python train.py --rope_fraction=1.0 --bias="none" --extras=["capped logits"] --lr_head=0.00783
MLP neurons of a small language model. Each row is named by its layer, matrix (gate and up: input weights) and neuron, and shows model dimensions 0-127. Each number is 128 + 24 x the weight over its row's rms, rounded and kept within 0 to 255. Numbers have three digits each. A neuron's up and down rows have the sign that makes its largest values positive.
After each neuron's rows, "fires in" lists the words (lower case) most often at its 100 highest values on Wikipedia text that the model never trained on; "fires on" lists the tokens most often at its 100 highest values on Wikipedia text that the model never trained on.

L9.gate270:111117144136145178105129142138138123131139111131113137104170151120141106106137145166127111130162138149107125097119144143164129113104138100126146129182134145128139125107126133107100147163112119117153119157095089174165089095138155140098148138112147152152110132130114107164167173167115114079095177136122124151095124152147094151145132146086089136152095116131110094141088185094101068110140
L9.up270:122132100116128142115142124147149101137151129105133147124136125096141140149076137155153123109136132126133154123127144157120128123095096133160131127178150150124134133144109150191086139133127066119133113144108156106143068101128129131137119158116142118121134118116113170134151183114157138103104158145130114127093180108100150102165149125107121091132103116086085095140117107090126092113184
fires in: "took", "take", "taking", "takes", "taken"
fires on: " took", " take", " taken", " takes", " taking"

L2.gate970:118085176161104114170125121126148164109154128099107092098110127134144114123113123147116099129146172120146103105156156148094148154108154111091120151139150139121135139123146098121089119148152119108138116146134148149185142153164160143136122120160142156115108103124105146175138114196113169106134156139128098146124124121123141096163152124136131184060115134138126127115112092114118096111163
L2.up970:147126152187112146161145114156141109137121124114136129097102128125156132118121118130113134130155135078136147154147102146114148137116131097134145108123148134142097135128121110131092092170113097089115111179152121129105113113183115121150100147158106125157124121123111137138160127101138116116106126121143104128102122163141088124122110096083102163089113126114134116185120121077112101103118
fires in: "taken", "spur", "took", "taking", "take", "takes"
fires on: " taken", "ur", " took", " take", "ed", " takes"

L4.gate267:122076092115105119163120139080162151089153147112102128121112124193149115126134121132118095107115108165096132142100163156093079115140101078131151090066150124113140135152129135100140150156108113130121117077150139129133145133170112084162114121111109144151136125110114116137097129178133143103152124147103132122081147117186132097109126130183155103138125142162128115117134111121177124119117
L4.up267:110062141158126137153100145096128123119141106132088100149141152140138118100111106148157134155193145115135103165137175107091138114127170124155111113124152134155153167161136129132161134181108144146132143127101105082124137118142110096119122097138077109137127134103114144121132154123162116107097154147126099101090083131111115127161177147147147122131125131118131117128116142130148165074095
fires in: "years", "career", "year", "season", "which"
fires on: " years", " career", " year", " season", " which"

L9.gate1389:167125124118169159181185129128129153147096097138137113122113135133099090141122133116097133132123179136124159146111152165166120160083133128124146172113116112146106123154161118127096099106120099092108150136140134142136099171083086103161117121143118159132097146125108143167139094101154156159120167123084143074137075126178132126148137126118129138128145133127155160149125124122134141094163
L9.up1389:126156100153119109093164194145132119151127101150139113150152121127124153170101113164143155151117115143086106138121125143146112140133139159158116114100184101073129131125147136128187127159133142144093088136101168167123178138131086095100111115165178086152164157113144140120138127141180111127091127128151136137183154149128109093096132137067136133127125140148118126133146114108128156132117
fires in: "on", "in", "at", "held"
fires on: " on", " in", " at", " held"

L9.gate689:080171135122114126164156107142089128133105115128161113159153116141153202119125134134113095148088091117112103169137134074148121139125181135132101173130174115113087146116142119144113181143116076149150115142164119152163102121143120148142158165143143124152128126092086104103146143147170133083137081131107128118118091169114112172154142190117112110127124121121118188136102119183137154167161
L9.up689:157136111116154131128142125146139130100116107141142100125133092099116124095100143143077117107084157140102146121167109133143103139101119134119146173160141095160158135111120149111095160141136111125110146122131153133124109120135152141101130104113149134160141132169119110063161152090116134106099090118167151144140125107137121128144180128105128125149141135115122156154142135131133146127171
fires in: "the"
fires on: " The", " Qu", "The", " qu"

L4.gate642:135115146095154147141118111144112132075117121133130121100131104169097121135129165125163144125109111127106143102194112119119125167160132113125159119117122135143086125112077088114065121149144137144131136108154151151116128144145170135151112183134132092129103139151127146144159102142138129114124147138116087152136146139121133110102120136168112179122144145072145111155103073104131130127145
L4.up642:122148173118143126134131114121157132104151131089127124115185101102131137155133141163155094172138176145131132146117153111140139119133112144174147142143155116127110136149112151153126092132094128128180128128107131133122148115148124119119102156151182101104140138136168114159180139152165154131171104114108185140082151141134134090182146161130141128149163157133150130126130122116147144136127
fires in: "of", "anime"
fires on: " of", " Sc", "yl", " Anim"

L9.gate205:084156105135100105136144117130092126136122108182085104088118150149162150082147114109117137121135143120093111125108117130132109118141118144143141145119111132065157104146139100132134155124099131136095183145125140169158164125142116090104122086127100128113117160141132080111122124132109137101119100104127164120100125158153122139123164120113118119122134171142139104112093096104100129129158
L9.up205:169110142144101111160148141143111112147115119146162124106154111111182124123115139158144139089171158090119145112133126134101076113114148112122085145119124132106110170144115150123113131150131146149131123134128080154121112122171106141127121121149085133123093127158128129114149089099114075150070104128149125164143081154146102153147199087115110108159164151105144081168131150156162112132113
fires in: "for", "of", "continued", "in", "during", "continue"
fires on: " for", " of", " continued", " in", " continue", " during"

L9.gate627:153074118116154124146137078108168147106156124114107119136074115137109112147088141127117148137159155140121110156110118119127146128091150101127125166108158121100109147138132130127120150129134125116122131168099156102152108173098137091147095127114121079112115129140102113127125157118099136138120151142125155098124089089137136126131133087126146121129155132124163131174114107165096126136149
L9.up627:072141119127148127122138106108143141097099143160132131164152156115142110085142118104142142123107112147124120104130160099120106093113140080148127100170131129129128174170167077122113117112159119109126169134086139105113156144104109128134160112139214178107155113144121113142115126136079129131129140124108172142134150149143128151118148123100154145116150155087108149124117127084169131130156
fires in: "in", "at", "of"
fires on: " in", " at", " of"

L9.gate798:139111141121129117175147119106156133101112120166122166135133136157148134100097138152131141116121117159109141142123116090100086153110110091128119131163141118123159088141106109107103127139161121158149104120137102106130113126141165136135119141165149099139142126133142152168135115140158138139124146129060113123102124117118113159119141169124142149110130159104137183113120147094109086140156
L9.up798:155132119126103129140112129110148156143152091209131115155080131083155175098135136117115167106149117134144124152107121139140138110152142107164143119132112099156141112105129131100184097118146112139146113165143131148156118114086187135078121116127111122118133097126093107106154093104137117149150106114126162177147107103086103118109103150127129123161100142139164145117131129119109144162137
fires in: "by", "of", "to", "from", "began", "for"
fires on: " by", " of", " to", " from", " began"

L9.gate1412:150139109099144171161129162095196121155074093129104122127164140124165134151161145111170121125155150160136143139143138159112081134078099125174113130168135114122111153097102118124130116136152141132116106133136168116150148134129126142148163105139153175133135098097099132155134146093096097118084159133123135144153122166092113108148132178095181151120130099129139137148121124086108099128180
L9.up1412:112104130113197127093125119076100120130101115097173147127104138091096117163123126131098130096144169126119111164143110130137128157104118117085141169149123163152104112143104162146150112139143119119098149119139093125115167133118144143161144145122133103133115163128121103144158145111114082113109156134123144141124167156116129137129101147091111116112179115129108104151115152118130132186123
fires in: "of", "to", "in", "and", "or", "is"
fires on: " of", " to", " or", " in", " and"

L7.gate433:114089114084161151135159167141127115122114112110155103099116132151134162085149161122138140116110099152147106108154155131096159092105174120122150132134133105121149141104089163134130124126135110099091099123094129148116119094134115148130126102101103149157154152116145128124153069158171072135121110101155084143114129096121110134146118100123140118132111140146109144119134127119115146128113
L7.up433:145144097089168118171153124112122135097119132119081135171150105144126159138147148135128135095130127124134175106129103121128132129095128111108098146172141152168166111135120125118119116098141117111156149123142149160113120121121121126173127135072138067131126121132142158121087177136146095126121158134090109152137176113085121122144141114140122119136108083103121090135151174129138156127120
fires in: "would", "to", "t", "could", "can", "will"
fires on: " would", " to", "t", " could", " can", " will"

L2.gate361:084107106159147123133142146150122121123157178111121076116156165159115139116120126105125108138139107121160118173116110089139145109127091109112120149129120122132192155128144138164134123112135126121134127113106102140119120130145155090157125132146119121074093115124135115134120084116098122101138052098168168111149131168145120115061114161124118147154096144139133161158129141099152136126134
L2.up361:100164123166097165116136116094105140104130142114131101111153093109135092177142110115127173141148130140179095121122153092132124119133117105169175127098112152142166115155130094111135130079107099168126144107113097090136134129147118081134108156134155115119074170128117090120150122113130092120138139096114108124126114171152126109105100122116130155155107190126124115115112149087104142117106
fires in: "at", "attended", "education", "attend", "atlas", "jumbo"
fires on: " At", " attended", "At", " attend", " Education"

L9.gate696:079107174111186102165101128117125114109085109113084152103172134103143129104142154133142111106121136168152162105169166133042124099126123139135137157113150159165137141130095184114122124093135118100098155155153133125109123149122118102119136169075127152098148141110107139127124149126135093096129122124157163157134170127098120106115097117113105128126113131099119122152142149091140166138099
L9.up696:123135143132109096153146109103145134109103092120142140154099142136136157162160137132105157125108101091106149144146124122123137161114178138144141120099192146197081072125147143118172133141127135160081132076154103111130107135130146090100166108072148191131108192108123102124140106104142117111110124117129164109125120098112155108148134151119183099148139119117104093135137098110150153150092
fires in: "to", "would"
fires on: " to", " would", "To"

L2.gate1031:110167149148126101113133158115130138128104116107110185118148146124140128090107129114105120135132111112118133132142156146084132148092162131135122136123163075134136095105092153159085140173148107109134193147123135161139128154117189117128124113107122138097122108150102095164117145109107126145122100142137115160099136134108136083142122092119167146132136095131117110148141147170130125162138
L2.up1031:095162139114185138113144150106137165138161096141112110137096137117151162150089071122129115124132107091157176097121152080134084149118123144093131096141188143126144117156143127145120111121142195086091150143149132151067160135121153110116163122192140147133169162166118104139119108133160107115142113130130110114129106144105182109113171169108109160146153096095107129146138109161138121143130
fires in: "time", "place", "platycerium"
fires on: " place", " time", " Time", "place", "ara"

L9.gate556:129128158165146109165112094085157188156099126121086114186132132058116105110149162124148113137110172141132121071180125104104175146124144127107101121105106105149168141118151134103135092147106102128149111140071128119155148141099147135135109126160123129083067098109079170100129100112121125099103136091128118140147139125156113116149119131124101175115142153106154123146115117143150116133121
L9.up556:071099049142116120136137113142160148119164105129093148141139097123125080146150156105138112117151117158136078050138119153136142138141112118126133129144100072100123136122118134126110120132146145145120116130097107137126135166138157158112133098139122119074095140122121104120148147134122135113097097153143157112119107140117111142099172154115118140108125121146167105100126125112135147103097
fires in: "not", "without", "to"
fires on: " not", " Kn", " without", " to"

L2.gate187:122130138115099109155100119138117133119094136088116096119115116135117159090103158100126148165118137151084090133117156127120166122120128096082150087114109154106139166111099092172135124104099127122142150117132141119135100105147195112114154148133073136130128157103146150135123127181121088089105119136129146094107105131151123071132150146131162068152112124116105101102083125144123102101108
L2.up187:154056146119093123122122095122098074133117134135124105137118130134131152109118092075137133127107163137077118115114097113139118082145126124065155152153109107153162128136109148160161170130125106149121147100094142098120103122120144144127127149134097122104101159058193122121116084147132134109153151110109135094143151120166121152153143193152094084115115170149108136136124126178142159115141
fires in: "years", "year"
fires on: " years", "year", " Years", " reg", " year"

L2.gate758:129125112104139137087085121137142121094186110158150125115094109100112121152143165100109188175119147124108133170188094106115148111131146176102148110119154148131150097117143159120133143114161122125116113159113182142159123097160131103137131091090171114076142106170113128160143124136150084107111162133129129138108086138140079121144116071123104109117112120098155102091130067084126119107116
L2.up758:140176147107153139133112121152128110111162132100140127129091109094131109125131156103117139156112131149134159136169100110149093157126127159126140103091119166110154102123148139144120138097116110079133127154130145151174069109164131146131141141116142150098100138139127118148099087131105146127123151129103126127133113172130105107135083107120134108097144111122116133104145076097135147118148
fires in: "general", "republican", "russian", "british", "ss"
fires on: " Republican", " Russian", " General", " British", " general", " SS"

L2.gate198:112112113122095117123128116126085120115085129134153156133157139165136135137078141128116139140158104176133153101143160115097145115159161149120109080123135121164136163180152132099128123135112063113132104139121099137121132099136141097138132106091156139119141110079144116182113141167113107149096186160189101133141103135134145121108163167131098172105077118153132156128114123117132144119135
L2.up198:138145121140042127141167119132112132079115127096147147112136126167115106106121131126132101109172123204104164108169152156116125092116157123116129075110173119148166144184149174115109119125132074134137126170161140141123121126055112083155093141139144169117129132095150146145111123151111088143058191154137119127104100115154157118126113155141100145110091132134095142138147134115063127097136
fires in: "to", "of", "in", "into", "their", "ahmar"
fires on: " to", " of", "mar", " into", " In", " their"

L4.gate1224:140146121130123126090123143116044131152102131128077149111098149134173118088101093120126157086116161150179091136123117103140139151130119133130119111105140125111123138128133134138093114138139130084129142107130118179160119135152144098151101133128133165109151112134112126157146147112159107160126143136122141130159100116160152127144164120136132141097128157136135161138103126116152084107100
L4.up1224:068166124123131120116143105094113134123123125130116166177176132129120168110107098146127152128123112138204147156072094127110119098172136096156149166142101151163160119216122124129172176134136113138117090104144165142129119146131128150156114104156145137145134154080098097137136140113149118143091142119141125166165223146129118106138172089105139142142127154125155132128156110101106159134148
fires in: "released", "release", "published", "broadcast", "transmitter"
fires on: " released", " release", " published", " Released", "ed"

L2.gate1036:151148158084128143111138074102123139170128127115153132173110161091137132159095140098117131143086131096106096133151125095127132132122093152134162117166140104141092108110118152132132107121105083097109131140121150175160134132090153111153141118127124130110139095151122126141151116107151112171132141097115112162131103133126081151121119171120112099085180122145145113164144131116105153106123
L2.up1036:139174172098128112150101132080174125129119104089158141139140159129157112166108123144118081158104149095094120149159096093114136102127124117155133117143136121123117125144156156096117117135117095116113137138158171149140121096099120119108141105103110124116111109157129137165103100159135116167120125115126107166102173129112103157105142153100128093128123104109138094115123135127096136146137
fires in: "american", "british", "russian", "english", "french"
fires on: " American", " British", " Russian", " English", " French", " Czech"

L7.gate1422:132112121147122151120165150115170092149142147080132105156135144098101142115091141124146121110133142098151131079131124125109114086131116093115128143134153105135138121124139149117150149104145182104103115103105092148134144137129134064156152119068121132112163142091131085125123132115184150130140134095118090115141153148095112121120129122127098165082134147132169104056163123075107089168096
L7.up1422:153145142082126141137157147114135147137127082119121092119155119138132167172115144108117087110134120060091133110121128091105121141127152120109119138154138112140124129137143138093147156102144143159118165117126112136132174147090162087091200098115185163111104136139164130143094168103175158125134159122118172106133121128106059122119141138126125148138176136140129145130132102139133154149145
fires in: "to", "can", "help", "would", "helped"
fires on: " to", " can", " help", " would", " helped"

L7.gate593:114084118098149088137137159118167126117059120114148171167125117161120112105126109147110109139139147092090157136124084112112131131129101126135122165110111113156134125105149113121088154172104127119120125146131109143143155060185122089092150132116111150116164116087124153108128133159086119134136128141150142101097116095149131128133176122140098126158128121157111121105096141122115143137159
L7.up593:152104149133109098128123145165126169149117129127097157161132120155111106101123118183136120118140130136146142162108103117092109136112153150092130130140120168123138153137083130128144143158113101167137107146082136096147145109164135150143098133114073128142102158123143147145086104138150120124112099135085160128151074173091096147130151166086164109088127089144153136088133132178119147073176
fires in: "of", "and", "des", "the", "two"
fires on: " of", " and", " des", " the"

L7.gate730:109131110163092132131126113089128102148126172137123165156130152163159156125159172141101120157081116158109120132057119104124153137142106092109140161132147126139155136118106130119119152116117152104111134098116158134083123133140143121091120149114173135099125133097121154120136121090164111125118136131176129166138142136117152166111202169069116150129123114114140172149116157135158128140156
L7.up730:132157139156129146110150082153160141131114124154137131142087116096117128136164133161146099091137102119126086155118188178166112111174137104139087142136095129099159124130125095097121136127117101167127084134091129116156095139153122161082144118131110132148155162119105135166141133100135118140088128102173126111117105157140164104150150134158142125117156119128094130143132137147096145128125
fires in: "the"
fires on: " the"

L9.gate241:107090120120115118076176164143120104110147117149137099160153119095126108150140138117117119071108138118155132093132122112119132114119155157104122117145142133129141163117106101147174145089101157153121130141149126140115112125179111092146118141153083129147144124121167111163150169132126137127149117071124125085104180063157121125131155183146127147128115103092169159154121133139137104094116
L9.up241:102152125182141085117110144133073176147092087083131154130129075133124103120128144131133130110124117192111110138156145114101086119113133144133148156070121132153134137150120116104111108095092151108112155128122122147137125152125158096131115147146118131120126157118127147083140085121099129131078124139114128134097103156132146129092137120116078093117111114141111128133097131108161143115101
fires in: "would", "do", "did", "may", "a", "does"
fires on: " would", " did", " do", " does", " may", " a"

L7.gate39:116113134084104158137152074056131146091169123141122141139125126139150090115090160150162182094108135100102142130164107125146155136109112130153149115123117177142098136090101128120110154124091128143129087164093150130110148120117136137139118098139107164131119134129130193131087147137082113096097157143103117191098150155095153104134091163159132135160076133139155171122081153104098129156108
L7.up39:111126130064117138125111123129145103121140145115136112101112109150119126124134115111121162105131171143186119101098147163093139156131118159147158148080117146152095172151131120106118149176151116162091131102117170121144142125145086121111120140090155116149147145126155105104135131122098146106125086144140159159101150122100109166159112169121167120101106105114096109114125120113150147132138
fires in: "one", "1", "per", "of", "is", "half"
fires on: " one", " per", " 1", " is", " of"

L9.gate237:077119135111148143072134184117105165118139122107115123130113142099144094084133107155099148159154159091124103111124094099150104141131136142090151096149159139105128146130168077118108141120115141147132094154112132109123110108152129143092126137182132132130091123106088156173106138113138064139108140111107146136087101093097109135092120124105128118116122162141146114147097105156163083110135
L9.up237:110143146097113159111157117142118111106104107121158129082108145143122103119164106143093124161143122100156137129154116113123083129111153149108127093151140142093102128162151131135111187136135085166145112159149061110130080089122103174148143142132155157133130119102131165154121125125139137141114146148123106175143075125127152137160108132087148133085145126138127110105133133187185116139124
fires in: "of", "in", "the", "and", "for", "is"
fires on: " of", " in", " the", " and", " for", " Is"

L2.gate632:096160152124164124097118110108139133165119128127158119110176143128138159096117106092098145123111124142126167111134101097143111149101206097106103177114149131113141119122151129106131140121123163145088123139113173181116153151117132140108170150119141137152115182093129124144120142070159137136127123130187168106152118129092143099145125099157111153127116144129158121152119126136134137139151
L2.up632:084194122152136160116150150145141150121124135099137155114149118138195124140173153068110168088112104148095123104140167107142075158122139129095133158124117129134103127164169115128148162149137133153115136119113176090108141151131091134147108158149109147125143089137112112115089135112117120078174108101116091158159077108127125164101151146121133096142124117104121122176132124114171164118179
fires in: "team", "professional", "official", "the", "original", "club"
fires on: " Team", " professional", "The", " Original", " official", "Club"

L9.gate47:157112074102158100184155113122112144089122134146085151112146114135118129110140135134142126135159167112090149098092138110119144107137126155127105141115127139165108101110081127094117129140149135145123112136131148119179132137163140118115102106071131125183136121167151145143149165138142114123096099153113119133146167113122156057172099123136126110112136086140156123129107151156149135129099
L9.up47:146132120135122091117097157099081162112125132134148147138135127127126105155166144164099127146108166137106147134097159157172118105139143122118082129109104172144136133121162126111102136151128138126132140101150105099115137111128093104130127139112116118130088119130114109091163129164120148111125122113129142104119088128111170088124141132108142141122081125131137095127069098093138125120146
fires in: "for", "with", "in", "as"
fires on: " for", " with", " in", " as"

L7.gate1403:151100125117164096147147145132168124127134105148088118110134180102102142124140183123079107114116085120120133115136148138137085130115106128138124097157138076126122151090128153141141110094158139135132160139143121102131140135093114118152099107115140100059135126136154150110113091113152141095140172046120115134126133127102105106119132093126130158125128111149124139121109127121168105113103
L7.up1403:128149141157150075134119131110118147125147109147184086122134169133130138117138130124108088129156109132138160118134158121123119122171122136089111116169195079090132140130120129112170108138128127141168110143104132118118138126118137100122135128129113090087126099134125130114182108098154163102121095103099100104159111170124119102102099130170111133117168100154107130114174132141115106116116
fires in: "for", "to", "by", "of", "with"
fires on: " for", " to", " by", " of", " with"

L9.gate1119:119146122091138124146120099105126122135119154117145162173112140115114126136160126099126160132131123147108121124107171110158125111100133143126149146107195143154114139143164110094113158130165116116082139090115163151168083125157146115126095130106051184085148126108120139169133130147132105128130087127107132114124167115110153125132097155108147162094104139134132104144088116114116120132137
L9.up1119:145115103149139129151181158115121111114131096158125111133104164129137119107096149118124139101106138116125132124075196103154155117105143123158099135122114112142117119107109121092090113093160094116129135179141133161093100175071108139131125140111134116136112155095101112126172128157144104123135124157133101184102094116105183131151105103076117145139164112175166140128162169130115122068106
fires in: "as", "at", "the", "in", "by", "from"
fires on: " as", " at", " the", " in"

L2.gate1190:118120143150112125165088085171131108131128164124093166140127140146151125095127152121134110144159142149136158117126065130149165115126113151166138096118110127107111108122163112132108133136106178162143146097144094094109116144163091086141133117078110133166141132108103101123102133130146084158144103139137105176141125151118111133127118120137123140146153163123133071129138169136160134151091
L2.up1190:124153167112147133098090144145161096131165147098109138204132138113167142072091096128135186124125077105141091135099106114157120133127148131146150133117134118114139156145117157141114095132138114170131125122164133170110145165184161099113075106109130118124113061143127127119099130113091151100121126152100116126141137170117126160128112154128122129126175119132087138102134167156148095118131
fires in: "this"
fires on: " this", " This", "This", "ay"

L2.gate919:151144147120187158110175113128109157139118140162145131143132087113148131133123148115080126111115126110139084155131132134159141116160146103179113133147106083169148106149127110172123113176127097147165086157131168120116114166122090134126139109099083117153121136123132114116117107136170124140182087103129106170179135163139090105175129155116103151164142127132101093161112166159120128108150
L2.up919:097137154098188109169132098101126173118166137123147109123151134128125118142095099124111117111146097146124114112114129125166120085129138145162129116128102122155126105132121125140142119116123125128177109162136125121111134152098123150148157140143079136129127121100158125163130110123112159118133127133109139113130155121155087135132108145116148151133109106115155141123143134178130122142144
fires in: "january", "february", "april", "july"
fires on: " January", " February", ",", " July", " April", "c"

L9.gate1311:139096110111152082120174170111140095116150147095127106116196145149147145146141215111139121114123135149157115135106106160115120096117149153103133119109140147124081139134106130139144136172116099142090122146143143122109132141098107145096108119141157114104148104112098106118168096128089105104122157119076142091106133125138071130099074151102130158120146138120110138133146162086146133137117
L9.up1311:127161101096142148143150134126108147108101107116167107124110147126128108136139065118113115143114108126176150117106140095120160141130149131149117122137119122139082175139144128105107119130115075164142148121116128107128102056063150106133122134112113106132113123109092124161114128121139155126113129098131107106116185085166146121110136141097171119125137129109077147143131169139134148121163
fires in: "in", "to", "into", "over"
fires on: " in", " to", " into", " over"

L9.gate986:121134114169139119189134118116150100101141120146112107082169090155150137138111175105112140152119148091107136122117138121130107101113141108097186097144101159129124131114182135142141162157106114094125120090130127090090148149110104115115135152118161107150102127149133136142128124126095120136125094172122108126096134164121132130104132142101107142134173128135087111118155134124141137110106
L9.up986:161124086158133116114140075172122126137125150096126160148103135142107138083133152117166109121115148087119103105163147137140122112129174150120129110176147154114142147143130091143134136131098151113134094121127148104136139132165108119143095152134150126149126124126105128128139127077149139121147127164163091129108104101133095159122145202129128109150121131128060120144162136086107116174080
fires in: "the"
fires on: " the", " The"

L9.gate1518:158089176122149176110147134144112127136113117118135122119167135148120160156113108153144127118108127170126162144135153110163159092111079118130144091143113145162120150117148128091130166149078090127120105119078115112080116129128125122133123116135112152141104100124122116115151135119123100119143135090076120158114106136125102100138138164158106159139115163128121139157102117152143105152098
L9.up1518:139087153127135125135170089157109181129103073092128143117128151165115111115100134159193157128124101131089163095121137095149134176119124104153145110136126121115156120142141153109085117156125118155089108125119174123143119076132123125126114100132112151122107156144106076138109124149117092132141121135107097145132116108140139163099159115155133077125115125128101094110091130110099128140188
fires in: "in"
fires on: " in", " In"

L7.gate1194:126119152120120128105111114097118124097119116158120103129148146112089137119129143113136103121116122151165168115162132103123131122150144136103112124141097153084099105139158117149110138102131112084144120114116127083127159107134164126134161111141133084165109108131136161140139140137117151130137136118167130123114090126138135131131104163163108128116181106108181124124108089151142098051140
L7.up1194:137156191230108147097155111112168169151152149098136115129133107134127131171123105145134142113156160134099116150118141107152099146138138171130090096116099163134108126140131140136135147076107176104136125145135127136115160121128116120102137118148164108144119083112145134123129120080194140115113106197134137148146110121117135087120121151142099109180132120131146180129089133108093089139122
fires in: "of", "to"
fires on: " of", " to", "ara", "az"

L2.gate1127:129144170135120153123123113143114158100072139133138132190114129127159152112156108081134106122131083144145118133081130150116128132164145128135144082088112135134072138129120116108101089114148147130098145152138106069168130137140127117096089122122117122125107106118158110167119117084129091111117085142120154125139138136103126140119150135109076147114094122086114092103110122151097117153065
L2.up1127:126132162144091152114182119142153146126108118191122091148114163113145139134188105122179141124116123096148136193059123138089108156126132164155127114103128108121118159132140128077096115136129107123116138115124119106147100145120111127118129110100143135096145108133142136123126101081154114117125121124163144177108140147092129106106107148134121112135133067108124072142121155157131137154114
fires in: "gl", "goes", "g", "gb", "countries"
fires on: " G", "G", " Count", " Vel"

L9.gate1455:157110154100149130156132136122088149111110099117148117121134089142129141126120131143117119165155172137115169100131107128118090184128129096145107095111140113126129138090144107110129119165112145125129154122135092134146125153166139146143124099098150107142136111119134100122128107141084114140144147125098137090117139119154087155121133124122109144145108098117109174121126149059117124141167
L9.up1455:137105166091136125111120119111115138144110106137105139148134144145100115115142146136158146184155166147124126142136101133128149124092121103161118112147127151124097129111114134169175138146110134072110103166080116082141134120174135133148099110150133121130152152113113118120084150156100127120156144114117147117128122132100100085120170164076123131135095132101134178100096120142159052092120
fires in: "by", "of", "with", "when"
fires on: " by", " of", " With", " When", " with"

L4.gate709:115111162154152160167139142144133127121130088153117076163127113151142167100141112095129097108155118131161144105114142137138122135141142058154132149075129157148096139161156093160137118131143167153123124132149131165119133151161172143162111157117136136104123137144137144146165139124113116132099131118110064132122133139113140135134131186114171132095147118109117123128109138101171093144159
L4.up709:144106127149134099106079127115114176125116127132184155140138121131126156111131149118143107142087138176120105157171105152140111131133173105133140162105123152174143095099171103123112091137148079112116134174112140139144143113108108135068113126115162144132116128138115148132152104154115107136127122152141145146173149139121156134153147145130144141160149120163121160138151128108147120136130
fires in: "of"
fires on: " of", "g"

L9.gate502:102104096130152119111149120095093154129129134126154095136109156157113094138129145108101105118142143150099132144130120125148124134134097080141179109133138107113162115128103158179148124149099119138132129079110129148150128100104098142095128137121145096145109176132129132108126165145129136109119119156134132080139136057141160124144122118121106132103134094169128160144117122091121128086142
L9.up502:125087124092158157071140098128162142071118119140119116141160096128130112119137138113128130105104111194104105143087081143108147135114128144169098118153138130081139149146127165165160133127103152168091154091133149111151116136091132121098151145142117131102118116116108135136180113125165146135123145115121120123131143115119142144112152143123080101124079118114112180155145066105137153159082
fires in: "made", "on", "in", "do", "had"
fires on: " made", " do", " on", " in", " had"